{"norm": "layernorm", "attn_scale": 0.125, "tie_word_embeddings": true, "parallel_block": false, "init": "normal", "init_std_up": 0.0312, "init_std_down": 0.00592, "optimizer": "adamw", "schedule": "wsd", "max_seq_len": 1024, "max_steps": 3655, "dataset": "wikipedia_en"}
MLP neurons of a small language model. Each row is named by its layer, matrix (up: input weights; down: output weights) and neuron, and shows model dimensions 16-143. Each number is 50 + 10 x the weight over its row's rms, rounded and kept within 0 to 99.
Before each neuron's rows, "fires in" lists the words (lower case) most often at its 100 highest values on Wikipedia text that the model never trained on.

fires in: "for", "cup", "to", "second", "first", "final"
L5.up967:62 61 50 42 51 68 31 33 48 42 44 75 50 48 42 44 58 44 47 61 23 43 46 62 37 46 60 59 48 48 52 57 68 59 47 39 38 63 54 38 43 47 42 46 43 43 52 62 52 66 62 64 67 36 51 44 54 42 68 63 42 55 45 55 38 42 38 52 45 47 31 66 42 39 57 37 54 62 57 56 50 47 64 44 55 46 47 54 64 44 52 45 26 34 64 53 51 42 72 39 52 52 54 52 52 56 58 54 38 45 44 46 57 57 36 50 53 73 51 43 22 48 45 49 41 68 44 55
L5.down967:71 58 38 43 69 65 68 48 36 55 45 51 51 59 54 60 37 45 47 59 35 35 45 51 60 57 47 45 38 62 38 44 54 38 54 56 52 47 55 63 54 41 37 60 52 52 23 58 47 59 46 39 64 39 68 55 44 40 74 58 54 36 42 30 46 48 53 64 35 35 57 66 38 50 45 51 61 45 40 41 36 33 61 51 59 38 49 28 65 49 39 51 67 51 62 48 56 36 43 54 51 61 43 55 41 50 65 52 59 49 55 54 60 50 66 40 54 52 50 79 26 51 44 49 45 40 56 46

fires in: "but", "they", "he", "built"
L8.up339:54 59 68 47 71 50 62 62 49 68 40 47 66 43 46 48 55 44 41 49 48 52 52 40 54 58 42 50 47 46 46 37 43 66 41 54 45 42 41 54 49 44 56 45 49 43 84 61 31 65 52 63 60 45 65 30 62 44 48 55 34 53 55 66 50 46 53 36 50 33 45 50 33 49 53 48 49 45 60 32 49 64 45 50 49 53 55 58 50 38 42 37 57 45 58 46 52 57 57 66 44 66 61 57 46 47 42 44 57 52 58 46 39 53 68 46 50 61 51 63 47 58 58 54 46 32 53 59
L8.down339:55 60 65 56 48 50 54 55 55 60 47 40 43 49 39 47 42 71 41 43 43 55 48 45 55 51 36 45 46 58 52 53 55 67 51 58 45 61 58 64 58 66 68 47 54 44 62 58 37 28 41 49 55 42 52 46 55 40 54 54 53 42 61 52 34 58 83 45 37 49 31 45 53 70 58 43 64 58 53 42 45 47 48 37 44 51 63 52 56 56 58 57 58 61 58 43 47 60 58 51 49 51 39 37 33 45 54 63 44 55 39 53 66 56 39 40 48 38 45 57 50 48 48 42 53 44 59 52

fires in: "they", "he", "album", "team", "museum", "also"
L5.up233:55 62 60 46 47 44 68 39 44 61 50 50 56 38 32 50 59 41 30 63 56 64 39 63 60 60 52 20 57 53 60 43 42 44 45 46 48 44 45 41 53 48 52 53 49 48 52 76 36 65 56 69 55 51 49 46 36 46 60 77 53 49 56 48 47 29 55 23 46 56 50 53 47 42 51 55 47 54 66 51 37 29 58 51 61 34 51 57 66 40 46 41 56 56 56 54 65 32 63 73 68 46 47 47 59 44 52 44 28 70 60 50 37 47 44 53 56 52 46 51 40 46 47 52 57 52 59 55
L5.down233:43 49 66 34 49 62 65 63 49 49 45 60 48 53 45 56 53 51 46 63 30 40 62 23 34 51 28 47 40 35 46 50 49 53 36 66 63 51 36 45 41 52 54 57 22 49 60 52 58 48 39 54 38 49 59 55 54 33 58 47 58 53 53 48 55 71 33 44 49 37 39 55 39 61 41 60 53 69 46 45 60 48 58 55 29 42 49 52 38 50 59 76 50 55 51 53 46 47 38 45 58 56 55 46 40 31 58 44 47 64 45 54 50 46 57 38 34 44 50 40 70 60 56 52 36 55 55 68

fires in: "the", "any", "many", "other", "its", "new"
L8.up413:51 60 53 54 77 63 52 52 51 75 54 28 44 42 31 54 41 29 46 69 40 54 39 65 48 74 61 41 40 61 54 52 55 53 50 54 45 45 45 54 51 55 55 45 55 58 41 61 54 43 61 53 52 54 39 62 40 45 38 31 34 56 43 57 46 38 30 42 58 48 56 47 41 53 53 31 59 56 62 47 59 49 67 43 43 49 34 67 51 48 65 39 36 49 45 41 47 53 50 47 43 56 51 40 63 61 38 56 45 61 31 46 47 49 50 46 46 65 51 48 30 55 39 53 65 54 56 55
L8.down413:52 55 49 83 36 63 42 52 41 58 52 54 46 48 56 53 45 54 50 67 59 57 54 50 36 36 40 49 51 64 50 28 37 46 40 64 52 39 49 43 89 43 48 52 32 60 52 21 65 43 56 54 27 49 59 46 51 46 38 49 49 36 54 46 26 52 57 60 42 57 58 51 59 32 63 56 61 61 63 57 51 53 60 42 40 48 60 53 40 53 58 48 59 49 66 40 39 56 60 41 37 62 33 47 45 51 46 49 53 41 53 47 67 42 52 44 43 54 00 53 58 34 58 52 47 50 51 44

fires in: "the"
L5.up734:56 39 47 42 46 50 61 52 61 45 39 63 34 42 31 44 53 46 43 26 33 52 58 37 50 52 61 41 64 60 57 70 58 53 46 55 40 49 57 60 47 55 50 48 50 50 59 48 54 39 50 49 44 38 45 58 42 55 45 34 65 63 66 56 54 74 30 29 60 54 45 53 41 53 43 26 59 60 49 56 59 59 56 58 36 78 26 62 51 51 54 51 49 47 49 58 50 54 50 37 50 71 55 52 56 53 47 50 58 35 40 50 68 58 51 48 51 79 66 55 50 58 54 49 44 49 62 59
L5.down734:66 62 54 61 42 56 54 55 50 64 56 41 51 34 35 47 40 54 61 46 47 66 64 56 72 59 62 59 74 55 50 29 57 51 28 48 44 61 35 36 55 55 58 54 51 53 57 53 26 45 55 44 52 53 57 48 61 50 51 31 51 37 58 45 55 54 73 27 44 52 61 32 40 60 54 57 44 41 55 65 41 59 53 38 49 55 48 43 54 49 54 75 56 44 36 50 49 49 43 43 54 51 43 56 61 75 53 51 39 40 41 47 51 30 46 47 56 44 50 49 61 42 64 52 54 36 68 37

fires in: "as"
L5.up208:59 49 47 37 41 32 73 58 48 57 43 57 72 27 57 43 50 49 37 53 45 66 38 44 44 58 53 36 51 60 44 45 61 62 58 45 36 43 53 49 48 32 42 62 35 55 49 68 43 39 75 49 63 44 56 36 49 56 72 57 42 46 60 46 42 41 63 45 57 62 32 53 42 40 62 34 37 59 51 47 44 53 36 48 44 41 38 43 46 39 60 48 45 44 54 48 30 34 53 47 41 30 65 51 55 39 60 71 50 58 55 48 35 54 49 60 61 46 55 49 38 78 45 55 61 45 40 50
L5.down208:60 40 42 42 59 42 50 60 49 60 49 48 53 38 54 39 37 55 40 47 59 50 39 43 49 51 44 41 52 46 49 20 39 53 42 29 52 43 51 51 54 52 45 46 55 61 34 55 45 52 42 41 64 48 53 47 46 57 64 53 42 49 50 47 43 53 70 38 44 63 57 41 44 55 64 28 46 66 66 52 53 46 34 61 39 46 58 49 46 40 60 56 54 51 25 49 44 35 56 53 53 46 58 53 55 63 45 54 56 36 60 55 60 64 55 67 55 48 53 80 41 61 49 50 53 50 54 64

fires in: "for", "were", "completed"
L7.up334:51 50 51 41 56 50 61 45 38 72 38 58 54 44 33 27 53 40 38 57 49 65 51 59 57 55 48 38 48 55 46 65 45 55 49 42 37 40 45 68 46 65 47 61 44 40 60 56 40 46 42 53 58 47 34 45 39 54 58 65 36 38 45 25 35 46 25 36 55 40 25 43 51 58 51 54 59 51 50 43 49 54 57 40 51 53 27 59 57 34 58 37 49 42 52 53 48 37 60 51 40 56 58 28 48 64 66 56 57 70 39 39 52 47 49 48 51 65 52 53 49 40 56 57 35 62 38 51
L7.down334:48 54 66 39 42 61 54 46 48 39 52 44 60 61 34 59 52 48 44 45 26 57 63 55 42 54 44 55 51 58 66 52 71 55 60 52 41 58 58 49 52 48 55 53 60 59 53 42 42 39 50 33 68 50 56 69 48 40 51 50 50 33 59 57 46 48 57 57 36 26 44 36 46 40 48 44 33 65 30 55 60 51 35 58 49 42 53 60 42 55 47 51 72 44 43 44 60 66 45 56 40 41 37 68 32 59 51 55 58 57 71 55 31 49 50 23 30 64 55 60 49 44 41 53 54 40 46 45

fires in: "other", "over", "regular", "first", "all", "of"
L8.up253:56 66 51 46 51 49 47 63 42 56 38 54 39 40 46 46 69 36 49 54 41 36 45 48 39 53 52 55 43 44 49 53 55 65 57 26 37 44 51 47 47 54 68 44 38 45 54 65 51 59 43 64 19 48 53 37 36 52 34 47 54 52 49 46 68 50 47 53 48 50 42 54 42 45 55 15 62 52 55 44 66 65 74 36 33 72 58 59 65 38 51 46 27 26 63 51 56 57 53 54 50 59 70 33 49 52 56 44 46 48 49 50 49 53 48 56 38 62 53 58 46 36 58 36 61 68 49 51
L8.down253:36 49 18 61 55 38 51 65 56 59 40 36 52 51 41 46 39 62 51 65 64 50 54 56 51 59 50 52 39 58 43 39 66 51 39 48 56 58 29 25 59 56 34 51 37 48 55 29 54 38 58 57 72 50 52 63 58 46 57 51 58 33 51 47 31 50 45 29 42 54 87 45 54 52 42 45 55 52 55 56 31 55 58 46 42 38 34 52 52 63 52 45 41 48 60 59 44 62 50 52 44 65 56 52 32 55 44 47 39 31 37 53 67 48 46 42 51 42 50 43 53 55 48 60 40 56 53 59

fires in: "was", "also", "s", "not", "is"
L5.up712:50 47 63 47 62 55 73 44 40 53 45 28 36 44 41 50 48 42 57 48 31 69 63 52 60 41 54 38 49 54 44 66 54 52 47 55 33 53 58 75 52 44 58 44 47 33 48 56 62 65 55 45 60 48 41 42 50 45 73 63 35 48 46 43 45 67 52 59 49 65 49 45 36 52 49 41 57 54 66 50 57 46 57 45 44 44 24 49 57 62 39 48 64 46 48 52 36 51 70 32 52 39 59 44 54 57 57 45 52 58 55 45 50 47 31 42 35 63 50 55 65 55 56 54 38 49 55 52
L5.down712:31 62 51 55 53 40 56 58 26 58 49 40 59 45 40 39 31 63 50 72 46 54 68 55 64 68 29 59 44 58 42 59 63 37 53 48 45 47 57 45 59 54 49 58 55 36 51 37 33 41 61 46 45 40 44 58 53 36 57 61 50 34 51 37 29 32 55 49 44 49 39 52 33 48 30 55 53 55 39 41 37 50 47 60 42 45 46 50 55 38 77 62 45 37 50 44 43 46 58 52 52 33 41 48 41 43 48 52 52 75 54 42 57 35 64 53 47 44 66 62 36 37 54 60 47 51 39 48

fires in: "of", "the", "if", "it", "all"
L10.up871:46 55 58 51 54 48 58 74 42 67 53 48 39 31 33 48 48 40 43 51 58 43 32 46 44 68 30 40 57 59 44 58 56 55 49 43 55 43 43 57 46 56 42 51 49 53 64 58 44 49 52 52 43 56 39 65 60 39 43 40 62 52 26 57 39 56 35 37 50 62 33 58 37 51 57 35 59 49 51 42 60 50 55 45 52 60 40 58 53 42 55 45 42 40 54 49 62 54 50 43 35 51 61 28 69 46 49 35 34 58 51 37 41 48 57 52 29 68 54 51 35 53 58 60 49 39 43 59
L10.down871:49 53 49 44 39 45 40 55 54 47 42 63 55 63 49 44 31 52 44 39 35 49 56 62 63 54 48 55 60 42 56 47 53 72 67 52 64 54 48 24 57 49 54 59 47 40 59 44 50 76 36 53 56 62 49 45 50 49 50 62 35 56 57 66 43 53 46 38 57 37 57 53 56 53 43 60 46 20 31 61 44 39 36 41 51 63 43 61 30 38 50 51 54 76 54 60 44 51 60 56 42 53 41 41 43 47 58 51 48 27 59 32 48 45 44 30 57 45 55 70 54 42 19 56 61 53 56 48

fires in: "after", "as", "at", "an"
L11.up607:55 57 44 37 35 27 64 68 51 62 55 49 59 43 47 46 49 47 42 48 48 59 41 51 51 75 51 50 64 41 39 61 55 46 50 32 18 49 32 44 43 57 41 54 44 52 43 70 62 59 62 62 33 73 46 58 49 57 63 61 45 56 39 44 46 54 39 54 61 52 57 72 48 51 50 48 59 52 50 46 62 68 46 55 56 52 53 52 41 30 54 45 45 35 56 36 54 48 46 68 63 47 50 45 39 47 46 41 70 74 40 48 38 46 67 41 46 51 55 58 46 48 48 58 47 39 41 68
L11.down607:49 61 30 57 50 67 44 51 43 66 58 38 60 35 62 54 55 41 65 48 56 54 56 53 51 68 67 42 57 44 59 55 36 36 68 44 59 38 64 49 67 72 46 25 35 55 43 41 63 42 44 53 45 58 43 53 50 52 63 43 71 41 34 38 60 59 56 56 45 54 52 56 44 33 46 44 47 54 34 62 43 48 45 56 58 32 55 50 30 47 48 66 58 35 38 29 56 43 49 40 56 59 48 64 60 70 65 47 56 39 57 59 24 43 44 62 53 44 52 51 26 64 48 57 43 40 59 60

fires in: "of", "over"
L5.up907:39 71 59 41 57 49 80 65 54 39 50 48 44 45 58 43 55 57 45 42 58 39 50 67 51 62 42 37 44 57 34 53 51 44 51 45 50 29 40 46 47 50 46 69 43 47 46 59 50 55 58 48 45 47 37 68 54 70 68 59 53 47 53 44 51 31 51 53 67 72 32 50 64 44 57 40 47 49 47 52 50 63 59 58 56 35 52 55 48 40 46 51 35 43 45 54 43 27 55 74 43 51 55 62 50 53 60 53 50 65 60 50 54 64 64 57 32 42 53 58 36 60 57 54 70 49 47 48
L5.down907:50 49 24 47 43 49 58 59 51 53 59 41 57 69 43 53 44 49 34 60 51 62 55 47 50 54 45 69 59 33 58 38 41 57 70 46 42 31 52 43 52 55 53 42 37 48 56 41 32 41 51 43 64 50 60 53 45 58 40 50 58 53 50 47 63 57 49 40 56 35 56 46 61 63 54 47 40 62 48 47 44 63 45 40 57 33 37 52 53 45 57 51 52 52 46 53 57 65 49 70 62 46 54 68 48 46 50 57 66 69 54 55 41 69 62 44 63 51 60 43 51 60 43 58 50 51 39 55

fires in: "the", "international", "american", "national"
L5.up662:52 58 45 49 49 53 27 48 37 42 55 67 44 39 39 37 47 47 44 47 41 51 56 34 46 38 49 39 66 66 39 42 68 40 42 48 49 45 28 50 56 58 47 47 47 44 47 44 52 49 64 49 49 48 29 50 51 54 47 63 53 49 30 51 48 48 47 39 79 61 56 68 63 52 60 29 73 50 56 56 47 56 52 53 40 70 26 69 48 46 57 44 43 48 47 61 38 40 59 55 45 74 62 44 43 41 52 44 36 43 45 57 60 56 41 53 33 59 55 60 32 48 54 44 43 63 66 55
L5.down662:42 57 51 60 51 73 61 38 55 52 50 48 28 58 63 40 46 41 41 56 58 53 47 30 48 44 47 56 34 53 51 56 61 62 37 41 52 44 47 38 55 47 38 44 43 41 53 55 42 45 34 30 25 67 74 50 44 34 46 46 51 35 69 54 53 41 63 62 46 39 63 53 39 53 62 54 27 41 49 50 47 45 48 44 54 49 75 38 44 38 33 48 48 45 57 44 46 57 54 60 50 40 35 51 62 45 63 66 47 60 60 53 57 51 50 26 45 49 52 63 72 47 56 54 47 18 49 36

fires in: "including", "include", "census", "became", "includes", "november"
L3.up649:52 53 53 57 46 49 61 42 32 69 40 58 50 57 63 36 60 43 66 52 44 41 47 34 54 41 53 54 55 42 53 55 41 49 67 33 58 44 82 57 54 60 53 68 46 48 41 55 46 60 63 35 63 68 45 51 53 41 55 49 34 49 42 42 49 54 42 42 50 64 51 55 56 39 39 62 53 42 43 31 38 54 59 37 47 46 26 54 64 42 53 45 38 48 62 34 51 48 55 64 54 47 43 41 63 53 50 63 46 68 57 53 55 52 67 41 39 68 51 23 52 50 56 58 52 46 30 46
L3.down649:49 51 45 39 51 57 45 58 52 51 52 38 51 60 36 41 58 51 45 56 46 61 55 57 59 55 34 36 54 43 56 45 62 46 40 62 54 56 24 40 44 39 48 40 54 51 48 49 56 47 43 61 62 43 63 34 47 52 50 40 39 54 54 64 48 57 51 71 39 46 46 42 55 56 69 49 47 52 57 71 55 51 54 65 57 58 87 39 42 59 49 34 45 54 48 48 52 44 40 44 45 61 54 72 17 68 49 46 64 54 54 51 49 40 39 40 48 45 44 60 43 61 56 49 38 42 60 39

fires in: "be", "have"
L5.up350:53 33 43 53 56 41 67 50 42 58 42 50 55 40 42 64 53 49 46 66 42 56 39 62 37 60 42 33 53 55 33 66 61 60 58 60 55 48 46 52 55 36 55 45 52 55 83 42 61 33 63 47 43 51 55 58 66 64 46 56 34 46 33 71 45 40 31 38 45 60 39 48 45 60 64 47 46 62 56 43 57 55 50 58 39 46 51 58 58 39 60 41 35 44 41 49 49 36 65 59 43 29 43 43 49 52 44 63 57 59 39 48 44 51 54 65 44 56 53 55 42 64 59 57 56 52 41 49
L5.down350:54 62 65 62 57 57 64 38 50 38 50 46 39 52 31 37 35 52 51 39 64 50 56 42 65 50 39 56 66 53 64 47 36 69 55 40 41 53 55 36 72 65 52 66 50 45 49 53 49 49 53 52 54 52 53 58 39 54 74 56 28 47 61 45 54 56 56 42 60 52 54 60 44 52 36 59 62 41 63 54 41 51 37 69 49 68 65 47 50 47 60 46 60 42 34 47 52 46 40 60 36 58 41 54 48 43 49 59 36 49 46 55 50 47 50 26 57 62 43 47 50 47 36 48 32 43 62 39

fires in: "is", "are", "also", "not"
L11.up496:47 41 50 59 57 38 37 53 37 51 47 37 64 49 55 56 50 38 48 25 41 42 50 57 46 63 44 61 42 57 56 56 53 57 66 57 21 49 56 60 45 38 45 45 62 47 59 37 62 52 61 46 48 52 52 49 44 46 50 38 42 46 46 47 51 32 44 51 64 54 35 65 52 49 31 52 55 49 56 40 58 55 53 46 43 48 49 55 54 57 50 49 53 36 67 48 50 60 54 58 64 57 64 47 74 50 42 62 47 53 50 37 67 41 48 51 53 64 49 72 47 45 43 39 59 33 59 48
L11.down496:68 58 47 57 52 52 46 39 54 51 41 50 52 49 44 61 43 36 54 47 37 43 42 28 58 44 33 76 60 42 44 50 50 55 54 54 38 45 42 53 56 44 46 41 61 36 36 44 55 63 74 58 60 55 51 54 43 40 59 51 50 45 55 46 53 56 57 37 41 50 43 50 55 55 51 50 54 72 52 43 60 51 57 63 46 57 39 46 51 30 57 65 33 51 46 36 56 51 55 40 43 46 61 52 63 44 52 55 50 50 38 48 35 46 42 50 64 53 74 42 47 49 55 53 54 47 48 28

fires in: "an", "over", "place"
L8.up346:53 59 36 46 60 62 51 62 29 41 52 51 61 47 61 30 51 57 51 46 38 73 53 46 43 37 45 30 46 63 36 51 34 38 64 48 32 49 38 57 55 41 44 63 22 52 59 74 52 46 39 54 50 49 59 67 68 69 66 48 52 50 38 31 36 49 53 53 55 61 52 43 38 42 51 58 73 70 48 41 48 63 47 44 39 38 46 49 47 40 56 53 47 46 41 46 33 40 75 61 36 54 59 49 57 69 60 46 50 42 68 41 37 60 69 59 44 44 55 60 44 46 63 55 51 53 51 57
L8.down346:32 63 25 40 50 45 58 58 45 35 46 51 35 41 53 49 48 39 51 37 41 37 58 42 38 41 56 47 35 40 37 46 44 67 67 50 38 53 44 47 59 61 21 66 52 33 53 41 32 48 49 44 51 42 57 52 39 42 57 42 55 53 41 43 43 68 49 49 29 52 59 45 35 66 62 84 57 71 51 53 28 56 52 33 42 55 66 44 49 44 45 47 40 68 46 55 35 44 51 49 54 51 54 55 46 39 60 31 65 51 66 53 62 70 64 51 49 58 44 42 46 58 37 57 63 50 55 51

fires in: "had", "has", "have", "both", "they"
L5.up59:64 55 54 41 54 39 76 60 54 71 40 55 46 39 48 55 61 45 34 47 27 54 39 46 50 55 47 36 58 56 29 73 51 65 54 52 55 52 56 63 45 51 51 50 38 46 59 59 50 49 55 57 62 58 42 36 57 44 49 50 36 51 48 48 50 38 59 37 50 47 49 50 27 47 61 20 62 56 44 49 74 56 55 51 38 48 40 69 53 54 68 44 55 48 66 44 39 66 56 54 42 31 57 38 48 43 37 59 63 68 44 49 46 50 41 52 50 45 60 69 62 65 48 51 57 17 48 60
L5.down59:61 58 54 53 36 73 59 58 38 46 48 60 48 38 59 52 47 54 42 60 27 46 63 44 64 57 37 40 47 54 49 47 56 44 47 48 59 50 50 59 57 54 59 45 51 53 77 58 50 53 43 46 62 49 60 42 52 37 48 48 50 41 56 54 38 49 84 63 55 39 43 53 46 44 42 40 62 59 64 49 38 54 53 51 42 57 63 73 47 56 54 52 71 50 43 67 50 59 52 51 38 69 54 51 29 46 34 60 59 53 42 56 54 43 53 38 20 49 56 58 46 57 50 50 53 41 57 52

fires in: "and", "of"
L5.up922:55 55 56 49 59 49 67 58 47 60 47 30 57 43 52 47 57 38 51 58 42 47 55 48 32 58 47 48 42 72 44 66 53 68 49 50 36 49 41 48 54 47 73 48 54 54 68 47 65 59 56 48 42 55 39 46 60 23 61 52 55 48 50 46 46 47 32 59 58 32 50 48 48 40 35 29 59 57 59 64 61 59 63 39 33 44 43 63 65 48 58 46 34 49 24 58 36 72 52 57 40 64 40 53 57 65 67 29 64 66 68 49 45 51 40 54 45 60 52 61 40 37 56 50 40 28 59 52
L5.down922:50 31 41 59 54 42 61 47 55 55 46 50 62 41 45 51 37 69 63 55 38 47 66 48 48 68 60 49 57 51 51 54 57 48 56 35 54 39 66 47 59 50 45 39 49 44 50 48 37 43 67 40 44 70 40 49 56 52 43 39 51 57 53 50 44 52 31 48 46 66 61 49 45 66 53 49 70 52 52 61 39 72 57 41 56 37 33 49 51 49 48 77 39 31 49 49 30 53 48 62 57 63 38 36 40 54 54 54 57 44 49 53 46 40 48 55 54 55 54 45 48 54 43 52 33 36 45 60

fires in: "its", "their", "many", "outside", "letter"
L8.up285:52 29 54 44 54 56 56 63 54 67 60 54 29 46 44 59 55 45 51 51 44 44 42 45 56 63 49 49 48 43 70 52 38 52 60 68 51 46 42 71 45 63 52 33 52 51 58 49 46 41 45 51 55 70 47 57 37 57 41 62 45 47 45 37 65 30 59 65 74 61 37 49 52 52 43 40 56 45 47 41 41 61 34 51 41 44 21 54 56 55 67 46 62 38 36 49 38 39 68 55 34 52 68 38 58 52 46 44 39 45 35 58 63 49 54 49 38 37 57 47 30 70 50 48 44 41 49 63
L8.down285:47 56 43 51 31 47 44 66 21 63 56 52 47 56 49 57 52 68 54 51 55 52 49 40 45 58 63 54 47 51 39 30 56 38 39 41 48 45 44 50 78 58 68 54 49 52 66 48 50 49 59 59 44 61 50 47 49 34 59 54 55 51 56 44 52 56 41 61 50 42 62 39 49 48 50 43 55 50 42 62 68 70 42 64 37 51 38 48 56 41 61 71 39 48 55 38 57 53 37 62 36 48 50 27 62 37 52 48 49 41 47 46 40 69 44 44 47 58 30 62 53 50 45 62 49 62 59 31

fires in: "as", "be", "been", "take", "make"
L5.up286:51 61 48 47 46 37 56 56 39 55 51 43 75 30 54 39 53 47 42 48 51 76 39 60 49 65 50 37 55 52 49 56 57 53 56 23 33 47 42 50 52 45 37 54 42 41 57 67 55 50 78 40 50 51 62 41 55 51 60 65 47 53 39 44 47 40 51 20 59 53 44 56 33 49 49 39 44 71 53 48 31 60 24 54 70 52 43 57 58 48 49 45 46 42 47 47 31 39 46 73 63 38 48 51 55 44 65 56 53 61 48 48 37 47 44 61 55 40 46 42 41 65 48 51 50 44 56 68
L5.down286:48 53 42 50 47 56 48 37 53 48 54 62 55 59 21 56 52 46 51 43 61 38 46 56 60 48 36 71 53 42 57 40 53 50 63 48 45 48 57 54 53 67 46 55 44 36 34 42 48 55 51 46 40 40 35 62 33 55 51 41 41 39 64 43 41 54 47 49 53 54 41 59 55 46 52 50 55 54 48 45 61 51 43 55 76 62 45 41 45 60 57 47 25 53 39 54 57 46 42 33 45 58 48 51 44 52 54 32 58 44 43 51 68 55 59 37 50 51 50 60 34 43 38 49 78 54 45 48

fires in: "in", "of", "as", "made", "played", "for"
L7.up574:59 55 52 45 52 56 57 62 32 56 52 44 54 46 20 34 51 31 53 71 47 65 45 63 57 67 44 46 37 66 40 48 42 47 63 43 25 34 41 44 49 58 56 40 36 33 59 61 37 54 57 41 62 65 49 51 44 63 72 65 25 52 46 35 54 42 44 51 59 57 35 51 46 55 53 47 63 50 56 44 42 68 45 43 47 46 58 43 54 42 58 46 32 42 54 45 45 43 53 61 19 40 65 52 58 71 51 45 54 68 53 42 57 45 56 41 65 45 55 48 50 29 55 55 53 34 46 57
L7.down574:50 39 47 43 28 57 49 63 67 55 56 55 48 43 55 54 41 27 64 40 56 45 52 44 45 52 59 55 61 34 46 43 48 47 52 50 76 34 57 44 41 44 52 50 66 53 27 54 44 51 46 78 33 59 54 74 39 56 23 38 58 56 47 45 72 37 30 42 51 53 56 48 58 40 51 37 56 61 31 56 60 45 54 54 55 62 51 52 45 53 44 49 50 48 52 53 63 41 37 50 73 55 56 50 52 48 49 44 46 38 58 51 47 71 65 61 44 46 44 38 37 67 49 45 67 47 51 47

fires in: "1", "11", "10", "13", "12", "15"
L11.up742:52 30 60 39 48 64 63 52 63 42 43 39 31 24 55 68 49 54 50 40 39 67 49 46 50 45 47 43 38 53 52 62 67 58 56 43 50 55 59 51 37 43 54 66 66 53 63 55 55 36 59 53 29 47 47 58 39 55 62 45 64 43 46 45 36 46 44 62 72 58 44 50 48 42 29 45 44 42 49 54 65 46 49 49 46 30 34 43 48 57 41 43 64 37 31 49 43 48 37 73 46 53 53 49 61 52 39 45 47 48 42 58 28 42 69 57 40 45 58 49 43 60 48 47 44 61 56 67
L11.down742:56 40 35 22 43 56 59 34 55 58 44 34 44 57 26 53 37 52 61 62 54 42 49 42 46 47 48 59 46 52 40 54 40 36 49 61 66 39 56 52 49 34 61 40 43 53 57 57 48 40 61 37 45 53 46 37 53 35 38 62 56 42 59 51 44 55 45 69 54 66 38 61 57 57 66 51 53 40 40 48 68 24 23 57 49 49 47 46 50 55 59 44 35 57 38 61 50 47 34 57 41 67 45 71 47 58 57 46 47 40 69 59 38 59 50 45 44 44 50 43 30 57 53 49 58 44 48 60

fires in: "through", "season", "joined", "throughout", "round"
L8.up783:55 40 56 41 62 59 58 54 47 46 36 30 64 40 53 42 53 53 56 51 30 62 54 42 44 65 47 70 43 47 47 42 53 52 67 29 58 55 51 40 44 37 42 52 40 54 43 49 74 60 46 58 49 59 71 76 47 46 60 42 54 53 56 55 42 50 49 37 69 60 61 56 44 37 52 52 43 58 56 46 28 56 57 51 38 63 45 39 57 38 56 42 14 28 38 40 48 41 48 64 46 28 52 58 47 39 66 43 38 54 57 43 53 63 46 58 28 60 58 42 51 50 71 54 55 30 52 46
L8.down783:49 73 44 53 61 57 61 40 61 27 39 49 60 38 55 43 38 59 47 39 41 49 49 50 31 42 38 43 55 59 50 43 48 57 60 50 39 63 62 60 39 40 66 48 47 57 41 50 33 58 51 57 53 56 69 46 13 53 38 63 57 57 60 41 49 61 60 56 22 57 53 44 72 45 51 39 56 43 61 47 46 50 60 46 62 30 38 52 60 53 45 42 62 60 44 37 39 43 56 40 55 42 41 67 47 51 37 39 39 38 57 52 37 64 41 55 34 54 48 49 69 55 51 48 57 73 67 50

fires in: "as", "this", "throughout"
L7.up312:56 77 53 46 62 42 29 63 42 44 43 42 67 46 48 50 44 50 45 49 33 52 49 50 48 61 51 37 69 57 49 41 60 55 61 53 54 43 43 50 58 36 62 54 45 42 64 72 51 64 49 61 66 60 46 46 47 40 59 54 47 38 40 49 54 52 50 39 56 59 43 46 36 50 65 56 72 66 51 59 31 65 48 51 45 50 50 43 40 29 73 48 32 33 56 55 43 44 42 75 46 47 41 42 49 57 55 42 30 59 30 48 45 52 65 54 55 44 52 58 29 53 56 51 44 30 53 48
L7.down312:52 69 41 35 48 43 77 61 52 41 51 44 75 40 45 47 45 50 53 23 49 61 46 43 41 61 50 42 65 52 34 47 56 58 52 41 23 50 50 45 50 44 48 49 48 49 52 60 50 61 49 43 45 53 44 47 30 50 53 59 43 59 52 60 36 48 53 44 46 36 55 45 55 55 49 46 55 45 65 27 57 63 58 58 65 54 59 67 56 55 66 52 61 50 57 39 35 36 33 41 39 37 62 49 42 57 34 46 55 38 38 49 70 45 46 48 68 68 64 60 66 52 32 42 56 43 47 36